Weights of a small transformer language model.
Architecture: LayerNorm before each block, rotary positions, no biases in attention or MLP, untied embeddings, normalized queries and keys, capped logits.
MLP neurons of a small language model. Each row is named by its layer, matrix (gate and up: input weights; down: output weights) and neuron, and shows model dimensions 224-479. Each number is 500 + 50 x the weight over its row's rms, rounded and kept within 0 to 999. Numbers have three digits each. A neuron's up and down rows have the sign that makes its largest values positive.
After each neuron's rows, "fires in" lists the words (lower case) most often at its 100 highest values on Wikipedia text that the model never trained on.

L4.gate872:440471467492505524461533458472534559492542553467474425426526528455477543515411541508441502615451433528450500477484479448442525498564490504605499464528460543427404493570569498581407467504516430514526463566517494544414488356489436511463428502574546577554469426457441527589508598495496543479455463565514490437568573577477444478458531485501475406516528536561482461522476504537561432444494483502467565427519550495532574543479602582555485508509437570523459423573507519514436581447470449518523429457521478447426560475548622436525558529530528464562404474403535457543544489560450533554530430546510430539455490469470472553489425546425566461448431462423599451406542465518523503533445451544549555491503566554426530536461517463475433379466555511442502517603459425541494443510437525
L4.up872:490593513526498531454634466481508438466415575438566503531465435467638536413494469519529480551529481563476518493521531385562541532547553464491393525378443477456511478452494497479560451485406562459450426510530474431522433431532498508500465470498553472475409527514484574460499497534533545434471522481463513516464520512575481525423551555550464490533451570528500493515483448459445554518414449430539572432567514600445503463443450460518504578542512442437524505522395506515528466534402528469481428507425391354523521531496552445458476485553447580564508517496416460541440518494415506517474417478484491518466431536393509476499512517491513581619409539536413515510443501524464508482480462418526512538395570468442460549499618435474441463517541552432447476621422412618565554576494496
L4.down872:585500544506582476513508505529483426483468526531391452517564539497428373479481441556559550564474513449451527475411500480543458422338481493486528421512550550476484591532457506396530486495543424530487541505507469511514478475518421399505519439503458443598436575585555410534454559431517545524465486546544421493491489420458467464470446534394528552587543386588503432496424548461579536502473436498515543501537538460454505394493452572557510442572625576566536542542517553532482515480470527514461504408459480451614458498479467491494485531538547440484460556568583537486492489524557516611415480445538456493430489553497559505477504469499492470508554465512605536437474482489566510535585587534541509386480461547458498534642441467503507519491418466493550493481485524467473466455486570
fires in: "to", "of", "reached"

L4.gate629:437532509501453493478627506532522503449439390448420502490549530534445543426479484531478519474513373499526469474530497492624483465455523462463492466473547441489494428512558553468513520578530501524518463420564529499435490444406540428439499431528486480473454484475462495476524491523589467632486587414421518535506405458482516500507551540407394465508524475478585466498435516431454481482530509496503514497509524413543534571441470542494495517512427506446529499426505458464428495506541498569456525542534543462520497407464556442522552481480545465495400564527465489451449466468552496476475510402575431579470398523559564493495554517489444559553519523510457539464475548464506527454445553511497453491461580592617630532491485470383512486483597478498435427473514422537360432540500551
L4.up629:371464407557493480487461546451481562388474586520564456538481435482498398385482502548517490428499426537525526495480489488428445496477557400555473440420439513443508433580513445563522443465412567431500562455510455469538494571457512482397568531508521459404501566492481452467404482475538503553473576518543419520429442504476544476570451476462497464500532538540453468493557509432490575457536507466476507504590493547565530544472434499476502492565441472455490517538446519466491534476582493507495413477565478472564575481428476630512457493463560468406545501461487454447481604522500492539461476467570425579465414499505515554441527497399419490523535471467503503381438465598471506468446424502466483517579573403541566542515491571504573469464527583583476443492538544548458513488551562
L4.down629:565407543553487421586535531444495458525530483553578481460518516465509544460470490438544468494485560505549519518441483419488458514552464473393518573549480450503546487510476431503489599533441584526481450528493434420581511518560545481461489491479503476502582514470501592487505497564461477519551439522448508541446554469556495454527437519575434486547383621412592385444463525504502516496648517551437543455565581485579555535516477598501628476505525438576463544523557407493475498526386579461512484508398526499454530623563464471500396493429520606492554560506509538484583495418591473597581562558488504555454493459518521564500597463505529477464435554499498467575451486406485524543497512392468485445457424494547437497579495485484560521427459502588503511360527551487568480497482484
fires in: "after", "when", "before"

L5.gate671:547548479574529469479602476553532440367501436538528492452472511544446496503509497456503556484519475512425544504554422477522440483557417528546487523495559517510559438438537474508479459564439490523551468503625462535417400494425446520534533483446456507513542605555428523416485530506504576486553539503458502434545344529586423416562583474472495548582460420530568476454487457447578421458469523467630514558484489566404552627557507559519400496536466461619503510483450613446517464485497543447500489507475469573538473489573483529456502459472473437491537529526374564454437486458528499492686477499544466471527517546521552515490454509477522463532580532482608457529494483523447482530441457475481470487547533474563444576460430534434499514502359476564502523556387510493575506506622508
L5.up671:430515457498490565444565474549432463432446545562463415448435505539373478534415541431486513436520506556459547543405496438488495485408554478468473483469463480525483479543585506516549548505466612524452469515539430525530431505520501506399522487545475493543516524537460424521439490497525461523513489624594439509509475571429465571452388506518435466522447423459528428554476521499514547526527500461549478483453583518479456508487492519361515465540452437485465571461477480536460557442521482546530489599560508450428570434495499463492447529464529507515525617435541527384464522389455477428423557535654531485517441408527495565566475499565477455506529546547475513522579452544471609542507524459452503581463586469485506478489451496630499559558550513613534465553525393471511465442592541
L5.down671:517499475526600471499566572505620441567434488510578630449536474551509440466440471484564467440510532499557518493410538548603541472547498483463468452486528509522478442480498550475586595570493550546421502530507437481462543459512476550554607484371521448516471552593518491430516468539511553482391584429494515476418488445529434520490505516479447542490461506548474479358446472453383447515592578526493553572536498483500464441565562435511569511502507498463542468544549506514519521525459603563519488403518544525499591513520482585413474420545491509494526531498576533506467459459468585455455584469509493491479526501457619394557623486571577472460391565555447402501488415488427458562483493504480461487522523433568514429666493560459514441471574516522564476486521525577531485446493507
fires in: "of", "by", "when"

L3.gate1171:554517457428509483482537507539452405510428589534512605530494509548474521482562483539539550473383507410447553527498483495605507545498541396486596435452584498508539520541530483422559584503485524456534533445542430498521579404582583488533463479451503484525493546466551479506450497494519548594487542528479457457483502533444379450564492478478496498518447478482476543591584498606426530432481419476492495423481465522587556438498561456524451509488544435627451597456511504555492540527560462527449440528471534558471546540447577485472501406477481507574540519551547407468550552489455430604566453448462463543451513573463470613521499471458511528462483486587547456514494443453500523514573544493503466485499450474489585568486463463441479475522581524473505496463585505479481549475426476
L3.up1171:516605447496480419473511448517506536528512495545479572450518590477454555492437521549601564470488473470501562453612455452501478456501510522549416452439539442500481603446582622487528530460510512463579642509494521502501550572495457496476494520592517481400532559496496461464474496393488428497447506532423470561534447572501393502582550453461409530521482539560422546491436440624416508449501458527394497519439461523476450474524489573477434458513454494504514540532489548479406510461586447479480568537516469535423507555504598451522533523467519414517488415449489494446515461539530576479585520509458470525443511551476543460465500545478436487542500480433482506455470468481509457498525570542534498520557553480534492642496409506551462566455502475514563492559492451573455468545397487
L3.down1171:381534492494481467538598573449479442486496500488461530535447486565500524507528459535603461484530577569421516559478465411553544590554459411504474459477579522591468475539489432582500537444445517507476477517488514533495614451515422517546524525510492543435537459459606490570518614576549538440512457502464517463549532492425555574552453456484478446486448459464514510555562574587509533516549483508530518496444497518460504499510549444523636569518489452461423473507505553526450527596493454534439442495462591503450550429476543530484505398540455520572531555536525584462633449474541516546487483571519554489543487529549453488476520552469557467566478498529565571524482527583563535575460525570540566498413436485568513434545508480450484496524524495440541458513552442531448440434484405
fires in: "of", "in", "at"

L3.gate437:519521422471449466510439549499525598498492561514478531479487430470355577533522501465547332516489499482535465440503675515521543592507510505521531459494501451513482448534520504506519514536439472461437469480492543565525569567413490545484472423472472540472469508420477525625512505510504434445516527433533537473506514587467406481546484483585511436504474485419423479522522456475400512411503507487425562481533457471555522544430517499496433475543493514467489472479523495476541599511509414497518592427443551557531469463523500547539614506508539494511528519474536541549522460438466455464496522589507518534551436548438587498592491532464545492470540547474437506481466348467435433429540497494541483578545444522539494497531463491509525522473559496397456518490563517450534437529519429
L3.up437:485538465516429491612517430507543454459512455559477498465449522466568451546445511515545494556436550534499524487585469553521521495536525456619539496524483498537426624489504527558461510466531405518477511569545431527501572489565436423487503564459499514584410439494473488484547479454487523545538488516497427489390476528552440496433500473452558548528496569496436525543461437509479475480422516474561492563535519499538488445512538460411442407564539458469455618459528563484424540520529488481457545520593583430395370505548506500463448479531517499623530410443402501409533454545412463491419483533364451517535439552460516474511519470554471457554543429566532449411444480529479479528452509542498522519643422435382461434565576486507522523601540505548518596394570498462489541431410518
L3.down437:475494502577495446504505579454457484461536543468438486541462454454565475463576506471496540466550551422573508495620476350492548525494576493531488528528504470546500543476597475555536559474542558528406437496443570530526395621464451456539361514442553430470459566440483425476605511464566590502502483502492557453539573482485517505488563481543505467503579559536465458455517426600467444513474554607452500594526573584467554334522466535585535387421498558490418446516558493484440472468583474497537526495609483478567591508572482499531486472514467552503423446538451428476423492461537525535495528445541507467422490491485515526463549518490500496486494550515522581469464480468496609519490499447535598560487487438528494529407533488541541456458444551507462517471486433503584623453512497
fires in: "of"

L3.gate134:560480510531510497477471466478534485510500587502530560407455442456476427480513598474530507389599524602482596587557524570567485426490549532484445572441595475530462613533607463477417445486524560530494530522550493546573453475494422474503533488546502438495519547455512433507543467502529511508493496429461468516488402483569511488529551502477539555511516510482505531558521558560451500512520467532498587460481517510444368525496482504560474516581426485537523491426438466563542483528609503519500495464525454475476554447527507548492510503548555452517471500498433451480514545508477446517534570543451585455590431492397548511508483487437544489612501567417466482438576545377491521582475420537565533384518503539499498493545570445478588457471632523558443441479465470522469568419546498
L3.up134:591571482505495488457425462513409489528389490445538525522515507528514486507425526427474563466473434594535438522494498446587490560528525565543411441462474468545618566462496471606548417482488540526475433525468444528522456509483509524510441445488561476401568509480510484489425511500550507470462550533586523395485404561407480462524570553485543416542561428471534488480391548422555519498599454567417477487533506444419455448356503534545508543512598546507505499496425419610545497617530489490495460524505470409526456535523540425519509487460484516532467533487513496569488508500573378505555478482531569498506420469505456459478442462462503579445471507464477451514411482552418510493512482521568549466540601468485456480452574597532423518420486463481411498551405492463496460535481562
L3.down134:590496543495471501517525460509515454483442448520421476596429470473433466425522532552450483564478516518435524576642567515534410469510494562530474558466460475514490480473517440539505497558518463460575573392550602602432490481528470531497480551478494498608565436434543473553513437525548532540500548460457456460498523374550493470459450524544447614531522460481540497507519550421581505456489484411511505470524607451448432533548485550542522550615484540412555604542462531540438549530571490506513419434402434514586529447591497491544516474481508561487414529572395505471596405592435584469432611519385477544392475472458578545504515474487550490415474533487505502496475578367511541524464451462505524518473537515563484475468446459483474523417541521488518568479509505556511521407494597
fires in: "of"

L4.gate80:510521470405451509557474405527496446528446506571436472540522478458461414536447415512499505574585542475362486469545613494532478506407479485437413467510397568478561442459575414649449530426507497437517502500423469511551487452501516459534575443498436491545572502527497513420475527510452521375476469521547477473467586560547508473505533444457608540527465537364522517405599575483562449378363382517476453413489568495497518495498489542525432497451506551448446515456472455490567589488520543474570431447515502499500504508496451561414597476459472464500587564487514495475439461583516438495478489390514552568430546514457483548457423408433545445453554488514476502472494592457535498479521413519453490504427568477546495512530466476466522545578443572490553567409549483485514495478493499
L4.up80:550496530565483506564489479538538501556492526479531482575420537497507415558454518454455525458448552609509524453464566527415434494444493539545493439573463520529464464534588483529483461455468512454493463438495458558567483505590506566544581435460450543505573578569497482444489449609505498467527505493572420477513562611458473496485532477506415414600491533425481489524490432485433544571480494481436450435521384517491516500436499576596499523493522491338453499443495489460587488468561510505492526493456560483478566496461463579499481563413451473548526539533432531464459461479398506475481479539598504454444590517503538470410450490517525431489499444511459555458508415557591536510490396466483558452475451521485468405497481559539511442500554413516383498459464503510509521595466540
L4.down80:500487532477469522541462477482516464554545539547414518494509468570522449495539541507430449547494452600493443459470464535551484504530477332551513467499426486422454490511437462520518530471505570583444482506451482662527422426526479607478572564518493519482414448538517522509434445459550505544570495543542519542426523572489508483535475512563485368518532499449531539480512534492404604447492542500504451530517435466461467479384441533511472585526521578371555420555541498452529439517424492485522485432638519560461528455539496420476462534575496526547437558495559489547475575428490455495607476412456576542520480435423468469555446498434486547482526542526543487458470420464478523481453493523455444464443436447518540473374524531448488505504510421484486554523500464511543563598508496
fires in: "her", "his", "its", "whose", "their", "hindi"

L4.gate143:491524468566512498480499428514493521541508505442443581514507558557435528496408476506472413556536540481483379596334547461515447449554501499449480483446500457489470452474512385529447574461422535551470503481496461472522553479438523473470426598603564491523522541484516483584530564509586414461588481539446467450517525564407461507550505515488354591563585475561459484460584484461451502418530513500544500516409546452443466537443508399576504463533413538538462477489426437486543533460514547553502446467547499482476494525474380430538480504463562461463495461486443481471479448525569528489488443459445477494497417531482464561593523523377540496518559474560505483497459542431494496540521510529488488481526492484489481554488529514513654463525524533534523427525480456444433489464545537
L4.up143:515555478405508510506546493493488432427473529430435473528445506483535491494487451469494514560473473514535446536453425454481469524553540501484495455569571510495487505540538506558555470493553507416541502496477574551453476612516516475471577466553522521477500471574510513465372483487551509405508571513518485469476420529502494539482452517535478451500516519526572491558554432440442438461508558498530511492549534605513480444488400438454505448441424556573532523570486457431489491583441578542380504553526458548517568456594388523528569543466462456440459548494440411544531478450482544417561564521501560512556520567437563476402491452516542419528496479454435416577514422507519557500475469582551510472520423489530536585504519503437496510459519518531460436472514547488548455533389567
L4.down143:469476518557448566463477559477460483478501549519515548499520423420468470496575493469643559464454551518545575513510443564567537435469457412457429496451552531432415555457635457497516568484507495569532514508470430500411479521555473508503453449489573474569423458464517455506493489468503573564542458505434492424505401471438534484534527602594612478499462571471564522462422579565463473372541464492515395459465463448524446451492506549436573508473515482568411443505491456517515480520486524469501529498467498556476492470499466534494491549508536522477400483499442493514592491475493467568457480518583477446498539562475468515462541474550481518508598448469458617465548478432451491572445503551467467388475537453443572443470461503477599473490434481539465548480435445488562543463405528
fires in: "to", "without", "when"

L4.gate245:523661489564441467542554447462581505556501451412389520512523548539564516531469512541545534400453537610446537564563505538465487590512487502477541483533426501619435513504585507500513470498548509518542517381518480447459484568463502516465536496454519454539540441378485526466521456521516481418586466463530483344554533496382536525479541461462482458523444417512511496577497527495482421490503560441465479466524533538588441522397524528555662485457530500546499554473451518519558485519447430445575484484452524569604456454486512440455477512520495469490418507477488465523587560475567411480579603535440522523491534462514468449541532500483517548516488596443495515562490496350504488383385537480529488533401492566476555555467560462526486547483529480416498426615427446468456501519527549
L4.up245:534548476642446467457485540595536489436441483513505492464548491498577394539488455485501485463460546485528530516529448524576517464427514449474507469523431540490535478489581431560453561442461530504577468466522454543569493600509438545473471525534486540457632537546523405591501554568486491426485467430513495544492658355558463473453519555476456507460527493422496506542475416519438433557408537444442551504535562450437530465484543400514387504414507561447581524469508541527514499488436568581507468428464496408524536527460422513527523470419557575547538466531517530514563511483491536617397411556576533501451594475470503485471583527444563527512392623428572514500437550473490584477415389409416460579449515474553446513472465433574440485510512415485441564488499517491493493459472503
L4.down245:536544513511478559460576442523571469526543492486471568587486428468534548481512559471454604432533474512473424554503497458441465426508535543537472461455398472566538585499525441498508465555433546517496496550498555499458541529537487472482492515441507418476428400502552511403474480481516498472473485557460468513513499443584450432440499553537541519513519454557450479541486477495493524506550549472517550436539553464455432563557402456529552515467529458487557451522488574458551470473486430478535533492582513455486475622536512500473487485438589426437499533448530536514511524602471526468529503390573480535463478554514565499486394490441556447490466455520497632485492474506422478497459586496534576585636444494463422442518579567357543506572425558375488514524494471594563479546458605
fires in: "of", "from", "to", "which"

L5.gate356:575448473502486548510546496585497475472480461497444546515418487563376449558539571543500426567476538509457591494554484467555520412504464513588521480461511495464470473495400485477442454371527616488525517530470441534512530412490492552480476585490497437507462510389600454525440500483537612421495607504471482547487490605579446548448504426505479440474483479435548488516547476516522590464487482420507390376426542474536485592460482536541489527518485548545541519455467519557562460420497409596513434494493512477492621436483507612453475532428465587557443547501462438464609477446549468486528475521494567501494489476467525499514548474500543566507613472525504501478503562490558520420463450506490493590549472563526473496464492470478534515481543564535487452510592397453459472492487545
L5.up356:533521496515396487507494538513590484509510530535499469576329551520527459488471490520369524480472476493525512498513506435562510496560507527563472443523457459410498468513489542621441473506537499498462418429561518603501464560496501414575474559392555381503517455469510514500448540427470522577473451518585383509474546547527426453610586504510382494585411577448413500510485522456493462427526561550482499484466422571571462481401564485487546517419521586471529434537515435601432529457512434516516531517502435452525476489448447545509546500495448559510511545517439468587555425464602466511446514580491539480525448516578419473497447541519543507555521445536487548465498548465499537494512464576523527592507461443552495598560550502588497553551567508504557505540415443517431572536423569
L5.down356:526525507533473425550492456445515472500557487546470531467481475537457455491422597494572457497538550404570454455514420410488486410522447502503463395465531501474514566500487468474573548519525553485587524544468574586546523491558540527459529480550393455405485446506526553458496520451540621581479488468411508575578509467546473407496495541523475491443645535525526526467540440543464460439445605458492494465541502413455539579414471523596539497438571513483548527504398522506400511475435395491397541506432548485514486458509548564483445519539498569543647597543529532506518411492577492468512558498561606530528512473551526599408444528558468470543531393489431568550508546497455512473504486601585495576416463435478513515511612458502464494523442531544483438527478458499478471468452533
fires in: "of", "in", "his", "throughout", "i", "to"

L3.gate649:554522512417433549490456467427496570422482455482609512386557538427459494506539598437479535483616486571575546552573546466514411523536512522424474493449521478463611531505553516500594494546520415649494544490470465444540491482474388515514458444571555516525479487502431464371471560506499471539558509483460499524451419582560462458414443518515521546482521542537501468550497521504565509554562431467522491524548566498405550413537459611571477570467519527523488499441505484470444505519505440598548552512527455455433617483504617520486447431434498519491555531515525581551473415457525433513552480488549586534366509552556422559544436537458549540449453477564515573431518483540529439483512518530549524487531508570582535504494422424486520553504548474494515485489542503552552481530536401
L3.up649:456505479489422505466639588522489510555463567481513486436562517465461485450489531549490480485502540547481549495569515549455547495612420586400424538444415419465557549566437488479533440533498509538511495546550507546487528615416498484492509491487502514568498390439465489425450568449565484503612540425465508552437541484535436514424480500493338566451469531514471456546512491440463507492610530424502515538458526521443436495434405407478375392522551532509351501412515599500461525516439421516451454465536526555524557573550553443455473485514602610505485570477413514481434505414526498426449522499667420527546454554501467492423490428485458503458434470542481468494527527585462402482520498542509424561519517628393464583529507476529492486474526606536542484496468529638509574477462557
L3.down649:528519437476476429542438513528510526483547519517557469527575451503521485562526549432517520519515522550505394532427555499527492491452517446498477549591574449454493445482524403457556469480461535457542449445395511514579327385513510433547460502480537503330532611577440455503535430508452495481449468433585534511575423546532465491594515484476547544544469477492493527541527460516534445496520436495496527477417549612470479483553562582462568619485524399561572490517436469577490460532458488559466493503470521483482512512496587500516440529482455511531480497521545443513578432461498426519521468612535442461540430468566472603616494481490426466505479592507609493503440463552533490544494556536480481508518514463561523462491489559483509546518497542545474447441503377501472463588451593
fires in: "to", "was", "then", "been", "also", "first"

L4.gate497:551479465540567463494524458492446460457397551455514496583472509527412499508499492392466516431499507543510517547498480557532575528455522448520452538523540478570626455510546513540457516620475557420476577379461532472544479472538494506548556522496442503469511451602546423463515453453490677445496414497461521580468587533383447495538508539457455518479445435520431432491494585500513562490541537451445553416493520513512537471547530438511464457449554519509506418409525427541411503387407515589468551521453548485460406449451449464494486531502469543504483502543537560558505491584411477564508517577545463539624513538521529457414498475460444566412526516504495491453423530508522451410473524473503478496522511501560509508540493401428495528495517479387578489576507516545481581537526476
L4.up497:473456471435426476553453561548525497472556494556465523569474495514489471491516554492534520532526592529481586494564589551513514566557456494551495453539548516502484454458498556520569528503458557515501460466436499488501547508459464484479494554455497481552466530414532554507545464519463487507495463518559434389514493533494496498358516388487492488567544604418514459520527562615534562544557494503424478475509440558459430459529460588502571444472396445475417463507475496432583442431451489467518641447512498483457483511499469623584457423484544482489444435502453453485472508479487446526507501426551569492494435544526529637461488467462516465466565523524495552462408468502459502491478531555443510533564442557487521494504543527621541488456592474533538463577454474469502429502520564
L4.down497:504458592640525559467510441426579411520495473429450468503462519511510444496459497429547513518460491474586524476482471512508508561502477510503504400486530544475462481587552470536557431419558537598549493505440500601510553461517510533561504488591477462454493522375538470491542591501564545605443515495453494506514549548514524454564570424461500545420534544480525577486454472534415527578539603446519584471453516497458512544561473595526503485342583571545422420566632530500543505435387474485529569525468488509551524491570488504518520569543466504512535543412498467529498553501528486458565527501547522578542539590401519582568607569510388539498488441483526471496486433464439576466436402551519593440475489549439447505517476461486525537490434598452512527452485415604510553529564560
fires in: "of", "other", "time", "most", "during"

L3.gate768:440484544550521536513451462443451443601501538424467544556500556441494527526522518503572529487465522482521502447478513433531550532433558493504531377535500513472557472488484508575411569490525524553451542486461524431440565462490478481527553542562571531540475397426477491519443468549463496501515518490453405493513562451481493540393511496514515520568546539482482526558513486472473571517472511507510576391554466431572617441440555482526592436529483537490469533511481582579488455481477337491386580445473538429482526428514534435570523474536561506498452577491446473533497524534514477546450447562471529585556569487452534458481509534465382526510421485546437422528458538470520531477388535504518397484480541421398532506539507541463500432399480376497501550613460610469412534460438578
L3.up768:555486525489508569434483469460583346556486495463434476480583523539448568484553541499514457531566515444512519501476547437557513490439460578529542429401563511611548447504467539529463506484488515574531454498416513564482551627503552574488429543586512536559517466385436444533529499458489458466515533486497411489455511514390531502449573534575515562567591488517500574505567442418449480461510491409504526409546514458533495512564528539532489581522522544505473441482506504516535517553412445441498461463421489377527540397502444534573509563548400419504440483536487437449587543503556442512466531458505448584499565514547497498498454466452504418563433524481464482527499489423501542493414504439485535554495450589461452489435450547491595598548471521498476579564427558538489539500557614
L3.down768:443465538567477485421460511502479424519461471433451582417528489468529503569551476531494554600419536446509473477427446450503542416440516532527473546445494542460503444455453541463484616576554445515422510581538530467453510421552508436526349546482502577484510403549501452560519436484460483530518517505484382505471581520484500505426556487509500487510513499552467487508469480508429521529512446502583519451510482520535396535471467522538491482550536455477513474489522440515502476553577466424520501418585497457541401494486562481520406522469570559507517550508442507557422538445482546536363428492545415495565494428474491481425519496518563590483533458442486515510565505528512493445544589622524476511480479519471555473520513462577516444448492460546562446523490533429516628570528522
fires in: "to"

L3.gate1314:603560471452443561489552492460479458557486544572569531472498446400566504518496501485584532380489481419509545521618498551535463508512553532560490496429521543447467482511487483417506476473468574534428456462539485532554486379464480467438575553378515572558477559484509561476507517441559558531537468513619493551434541443612499545532525531480488501568427470561550553533461470523515450475536465569549439548455460450524440414543477524559509421513510418541529484364447464505574503464471538481411490465513479500486377466527475430462523498466603581475564543483474571461505421469519528496562505514471510447418469458489462527437497445470508490481495473576503499539482488365490590520582535477478427496493558469592558464489470526483456593508498463515478548461481521450519449522546527
L3.up1314:498465557505427475586524581555634526454501500488513470544495555500592427489511505565564567467529558398560466491486472509512465507585518456480595487504490466533444577485455512461509505486520502358512595424482531511464530453431546407519464409508405456501553486444453362545454471416581550508447562464440552515499487447536537569490530505487504486498462418520545550569526543581475541493448492498521490489544467483493447546538472403496498502492469484579559514496466545480587469536449496512505450468545514508529411514567536509485481469502457521571425562539510546519543614519458532519500510495493636487571487477493574504468465505572551431439456550533427445460440476546532515473468502445531386462442486496560420457540546491491552519442538465471541468419557563497588506499574505
L3.down1314:492453565497528497469570438566470465478530468474517545503445419504527532499509526429522525482491454552527520601520536490500508510430542559523612528485509544512596403578500582415465454431501515515413536478454546502536484461526545515507570555488577526555542456434506451486523468524502569486386470545467501499525540414454511556514493526490450476619504517536534530495408436470418504530532522461519411520405528598554423479473522487554472590562613493497456494465481473527470529516536452513534416581485542532459498447567485514467486490457578518507577482539489509495450476514638562470558501435513539513544381546594550514497509572523562491541434534520575422515482473433370479553526463511565512496479577463535540406549450540536490575538453569542476635539475477467466524522530595
fires in: "of", "lexical", "hapoel", "mausoleum", "sarasota"

L5.gate1053:419463533511508441501378512528540504437421442511468457512425447485517465465559421514569458542519484411525535540450483495520478540543440552478440509401473548438459434548514445562569462630583392458497390524527463618491500430397490487488506460488520500535495543393478419637475490498446545511492525512487535477422548479513431468483469482512482534493470542495521482543526374506537523577423556499424510513491481485488455457461535474538611420482433485574482561469506531536476490536491554533476512532446407483536454500482496401492533557528531413410434494500514485514579521502450451538486503450558487486491484504499508565543550523480482470508515468543454479480455418437436478525616405444475541460533492511427492545548523513497447530481477485406474488479454422520435504481543513
L5.up1053:530466494542522543528439391559405466473418444429511414488563486494427530572405512495495468531423499533515466464370484510545626468504553461463444453546479514516451507507449480507513459495523406493511367504364462447499462516496524415645593507551548538544521561486455582583384571488533556545443477549576546545488542475592530486521517511440526565430515513611548473497450526572518493470433442486485560539567513482488478464512439517615476534477447431512546455490574489502561496523442450528520446565491496538473411466554456501487666566578483442470479453423508543502501577569501543552523468483402455455506458525511451478537532494442452452450498462501529522506431577516540530525507591445543547571504486446431495434491459507610486542548381427470581530514434492479541636501497472
L5.down1053:490558442481555517515525550566610603462412518525380568473528441474513440510482483512557526532445498460561540519486480540405376593536492527392599518408551500515482537451544418583453455436613559621461548517555530484485455510489540581471474502500484483399414588524495447475499507434502404421607582567440501470506409476491440543481514510508454482458499518557433558532573543485481496470519569466482448562459513463526495545464536438485562532468557566548496496473528501523492448479525575483476493438517523502531599518557617508490511580456451587437541538587533461509505514501506500499579531543547465497521582515454599532440486564469539480469521575412485587529489491469456450450519448493573460434464465505561413434494453519376538481458430469491550533499506509530530431517405526
fires in: "as", "at", "by", "in", "of", "to"

L4.gate1231:457562427469444508586520419503453451434470493450480463422455457475541506521441498456517534500463477545493514526453439513522513512559538536385490494413573353449507528545474426423475471488504428562430543533464576498467486433446491477504541509428476483520506504548589586500563493533585525546457566472530530493521422430547461499528494520456536514423429388569428487562485529572513490510502457406534433540518492482554489447529495516545438418512517540585505513568482487481452553470392507479425517533471514511483527426462547393484428577513479530423454549496464517549507487480484396496380568509472518560417479557520495623381611455517499502383398443481518438554475510422455496524595508447507577443501483497459481431515547456518484436620424507398557462523463497487509450439464488
L4.up1231:460469466498474476501474490533479456485491506311528493546512583455476601488587463557552591560441451377545536474513475414546542442505513464481566575398445497465467620424434444524449602564457637479444504486431493489512441562531558460467490534546432498551418524448422495488497469486526553482508554540570452543541483494473479584453466498516525456531419495493496466509472426469398465523458493498460506542478501520499481492463453538424467568519472530486448455441506508550514401508525435495458456513513484435440464489519429431560471568445529463611407564579379465532429475468413491467498574559473448548426383463508515434505446436509403519523447520521400552506514498457521470536571417488467469461452577514452412490517548495426549404519563480437438531499457463431456477516459596
L4.down1231:475505469565447478457588553573490532512425544478463486492405528558552440549532568423458506442451544505474557530492528369552449447494622488586496515420518547476481489465463562572445608494543524500544466531509465604512613445419425548465554421557546441555435504570500507546618475586493509538489494529446489426605528498490470449532506460546533445503523465535532578383476594461586434493448421524529504422433562429541572464523488578599510468528454493586532489491515460543375519467540493521401484478464509460539517537549532532576441531511513486584446431405558458468504462458507475461414537505561581579478468547495544556474488512489489482452476442596550560608487563432518493577411435485496535478542626536580588504547510478470474581532522418537497476452512470429498547474433531
fires in: "of", "into", "in", "from", "just", "without"

L4.gate1292:491485519417469413523555504484448580506536567438471533542519479520418515436460505531472468434530481514595498453462503548450498428490588415492526459495476441597523472523535587522537614450529534601433489561546469471564592548486473487518488554436480438514488547479517509461487448497465530531517504479465436534422486543490585486516538480520486496499500379492400445487525462535478477348571583505466595518552457490444417481490482560589532487502530481483490529390568569501492550438524437460516522562567486559509519472373461565472526559595529486507482519512434483474536542584542500481552485597485525475548473492481529538622593433571551428543478590481372501547504518455469498516525537505521577503523525485573507453475499521565559518468488393411495526486504495525531438501501483
L4.up1292:423468514509445405499620479485455525436489410522486495419496513512513492438490524558439536539535524435606455416533521472571512463538567515527455402386531522620513469442479478478436431458494507474556520520524561562586471502439445590503439539533466414555420499541552442454524477506421518538473466509490463399533520471509487493513583524507439490498500557469516559521441571444478546519508469359523492504519539433435417485456549501478409497480501397573508538561519430542500523470468560420398354485520559538502402469514503510467557483560490575487452617535530397547440430502472501555474480513449413471585463481517461497450512460544478583455491456437446450399514583478534366508533449519456556496517589487457498438518512556433546477546473507420492547548485437391555567496479464
L4.down1292:545445543457455489473433487489539530454557474464568546504468462478541501602469516492435491519494618553505522528513578512396458504527423583458577459536472443427574493438443376441501486465530489562422500477472539451532484393530522526423617550426519455526562537524488459465454435522554473477480505491580436509510465541535526581322432494501541525397423369501506510445575456497507523444514462598490560474483513468483566554530489442510615483466494529466545531444567553563457437546391491496556497513499496430432521538539506530450425437401512486547526505566470559533450532523507542440576507550496441545529473482497457457476426403471533605434500581507517454427391497546548398435480609571523475495551515590521443484527471457494475556445557376494514502505579576582457504511601505
fires in: "the", "s", "further", "of", "al"